Weights of a small GPT-style language model, trained from scratch on English Wikipedia: 9.2M parameters.
MLP neurons of a small language model. Each row is named by its layer, matrix (gate and up: input weights) and neuron, and shows model dimensions 64-127. Each number is 200 + 20 x the weight over its row's rms, rounded and kept within 0 to 999. A neuron's up and down rows have the sign that makes its largest values positive.
Before each neuron's rows, "fires in" lists the words (lower case) most often at its 100 highest values on Wikipedia text that the model never trained on.

fires in: "as"
L3.gate202,174,175,189,166,182,173,207,176,214,216,187,218,205,214,225,187,209,207,214,223,206,211,229,204,179,197,223,196,227,196,185,190,204,165,216,195,190,194,219,225,172,222,192,212,151,176,200,211,205,218,180,233,197,213,183,170,197,188,202,198,197,257,145,185
L3.up202,222,215,232,200,184,210,207,201,186,212,187,216,210,172,213,205,212,181,203,196,203,178,217,202,196,220,148,144,184,242,196,198,186,189,204,216,182,177,193,198,182,222,222,193,172,167,175,162,204,186,162,194,215,207,220,200,211,188,187,204,184,203,179,199

fires in: "john", "michael", "el", "george", "james"
L2.gate708,217,229,213,167,198,206,191,190,189,239,217,187,182,205,188,146,192,198,193,189,207,218,204,204,205,200,191,194,210,209,219,155,214,196,213,200,179,219,225,204,243,232,203,169,180,216,208,179,166,183,211,192,246,167,202,216,198,162,195,217,189,210,215,211
L2.up708,226,223,220,178,169,188,214,219,215,215,190,219,217,209,169,199,198,199,224,218,246,154,228,159,162,240,204,185,178,214,181,193,199,193,211,208,197,206,227,199,183,226,199,245,173,190,187,217,222,214,162,205,184,195,177,189,206,183,181,188,188,221,205,166

fires in: "a", "www"
L6.gate84,190,193,200,234,150,180,208,190,178,179,198,168,165,212,225,209,211,200,166,215,184,200,195,183,178,219,218,214,158,206,237,181,187,184,205,216,216,225,153,171,215,176,222,213,224,200,181,223,201,165,232,246,213,201,202,223,211,213,200,211,220,206,232,198
L6.up84,209,180,170,216,215,204,225,207,181,178,186,196,203,230,227,186,196,231,165,222,203,224,193,187,215,194,230,210,171,186,213,194,193,189,203,211,250,198,185,191,156,186,212,208,210,190,239,213,200,205,204,200,182,208,204,210,210,238,225,201,198,212,180,162

fires in: "where", "if", "while", "about", "choke", "so"
L5.gate745,193,204,213,226,192,227,185,206,186,209,221,187,229,246,208,183,239,184,224,184,207,139,193,191,196,187,207,203,195,183,195,204,220,167,210,200,223,206,176,209,216,203,202,204,170,204,213,241,189,209,206,208,208,212,202,181,229,186,166,158,227,214,168,175
L5.up745,209,200,180,201,202,214,163,221,195,221,213,214,223,181,207,181,183,168,186,206,217,214,215,196,230,184,163,188,240,215,213,188,204,224,200,170,216,202,190,181,208,224,170,192,196,180,192,216,219,202,253,232,234,186,202,194,233,211,199,221,196,210,199,185

fires in: "a", "an", "species", "politician"
L3.gate709,171,217,216,139,219,207,190,192,199,184,185,186,179,187,229,218,183,214,224,174,201,196,196,208,233,199,213,199,188,201,198,201,198,182,208,193,183,185,227,190,186,194,229,222,199,205,197,227,216,182,236,218,222,181,201,203,227,195,227,175,184,197,243,201
L3.up709,201,223,227,185,195,208,202,189,229,184,175,217,183,200,226,169,238,191,204,203,157,162,227,229,199,162,188,190,204,207,215,208,230,173,191,199,205,183,184,182,167,215,189,216,191,201,190,194,212,201,250,196,168,200,188,238,223,175,200,223,235,198,203,216

fires in: "house", "white", "while", "whole", "where", "because"
L2.gate716,231,197,210,185,214,181,202,201,199,219,224,229,158,199,169,204,187,227,212,174,176,223,221,187,197,189,192,185,223,206,201,161,211,197,218,229,171,186,173,201,205,157,174,216,230,201,173,210,200,175,191,210,181,226,215,233,184,173,199,183,167,203,197,186
L2.up716,213,195,201,220,206,201,153,205,202,214,216,177,187,228,201,160,165,211,210,168,240,219,161,146,195,240,162,210,204,204,217,144,182,210,190,200,210,188,195,190,196,175,218,211,207,227,186,206,205,194,191,208,219,194,191,187,213,194,182,184,170,200,190,182

fires in: "after", "with", "despite", "following", "having"
L6.gate429,194,195,218,186,200,237,219,148,198,212,179,206,199,224,165,164,193,204,210,187,204,185,192,207,216,178,188,199,206,233,202,182,207,219,192,209,200,207,216,171,196,187,204,160,182,185,206,204,197,191,226,199,228,195,182,216,192,193,208,221,158,202,208,221
L6.up429,202,226,207,182,196,156,199,234,178,206,214,186,208,189,146,204,186,199,208,230,264,202,198,246,171,158,199,189,192,196,222,217,210,199,196,194,172,194,241,188,171,213,182,197,183,212,201,179,195,202,201,223,208,214,202,216,225,180,192,194,189,226,214,202

fires in: "was", "from", "were", "include", "included", "with"
L5.gate93,223,185,168,199,194,190,199,194,223,187,227,199,211,216,193,182,215,225,186,218,226,205,211,216,211,227,226,212,188,227,193,182,201,224,216,192,263,225,225,204,215,172,209,181,198,174,170,196,208,266,196,214,215,223,208,211,177,226,206,187,208,231,169,240
L5.up93,193,178,211,189,203,194,218,212,215,215,188,180,184,199,177,171,195,231,204,170,210,212,188,202,184,236,223,188,194,219,210,187,196,225,194,227,202,212,207,202,208,195,204,217,221,170,193,227,199,195,162,193,200,189,171,187,174,195,211,197,176,221,175,226

fires in: "2023", "2022", "2020", "2021", "2025", "2024"
L3.gate757,210,194,177,176,227,209,200,169,209,213,226,198,196,166,203,209,215,206,172,181,207,238,181,191,247,228,169,218,183,203,203,246,194,183,217,195,199,199,217,220,207,188,206,209,200,185,198,184,198,245,201,199,215,203,232,176,221,221,218,213,223,152,175,205
L3.up757,189,210,209,217,215,202,196,197,172,200,219,205,205,185,217,195,194,204,198,161,206,235,177,207,200,246,217,208,226,168,223,202,205,150,201,183,176,179,240,203,205,192,206,199,178,192,199,182,169,204,205,229,235,194,197,170,177,172,216,202,216,241,149,197

fires in: "state", "life", "football", "public", "held", "police"
L5.gate290,208,179,212,226,214,193,194,193,201,211,174,151,207,214,174,244,221,222,160,206,232,222,180,231,212,196,215,208,190,187,211,226,173,193,202,159,220,191,217,167,183,195,212,205,197,209,206,240,200,191,191,241,208,200,199,226,217,171,231,223,203,200,217,202
L5.up290,191,218,214,182,213,199,168,203,208,243,216,187,151,199,220,218,225,226,222,201,205,185,158,191,192,198,187,183,168,174,191,236,182,203,182,196,176,209,176,207,174,204,172,189,189,221,187,223,203,200,151,192,193,226,216,218,213,129,242,225,195,204,227,200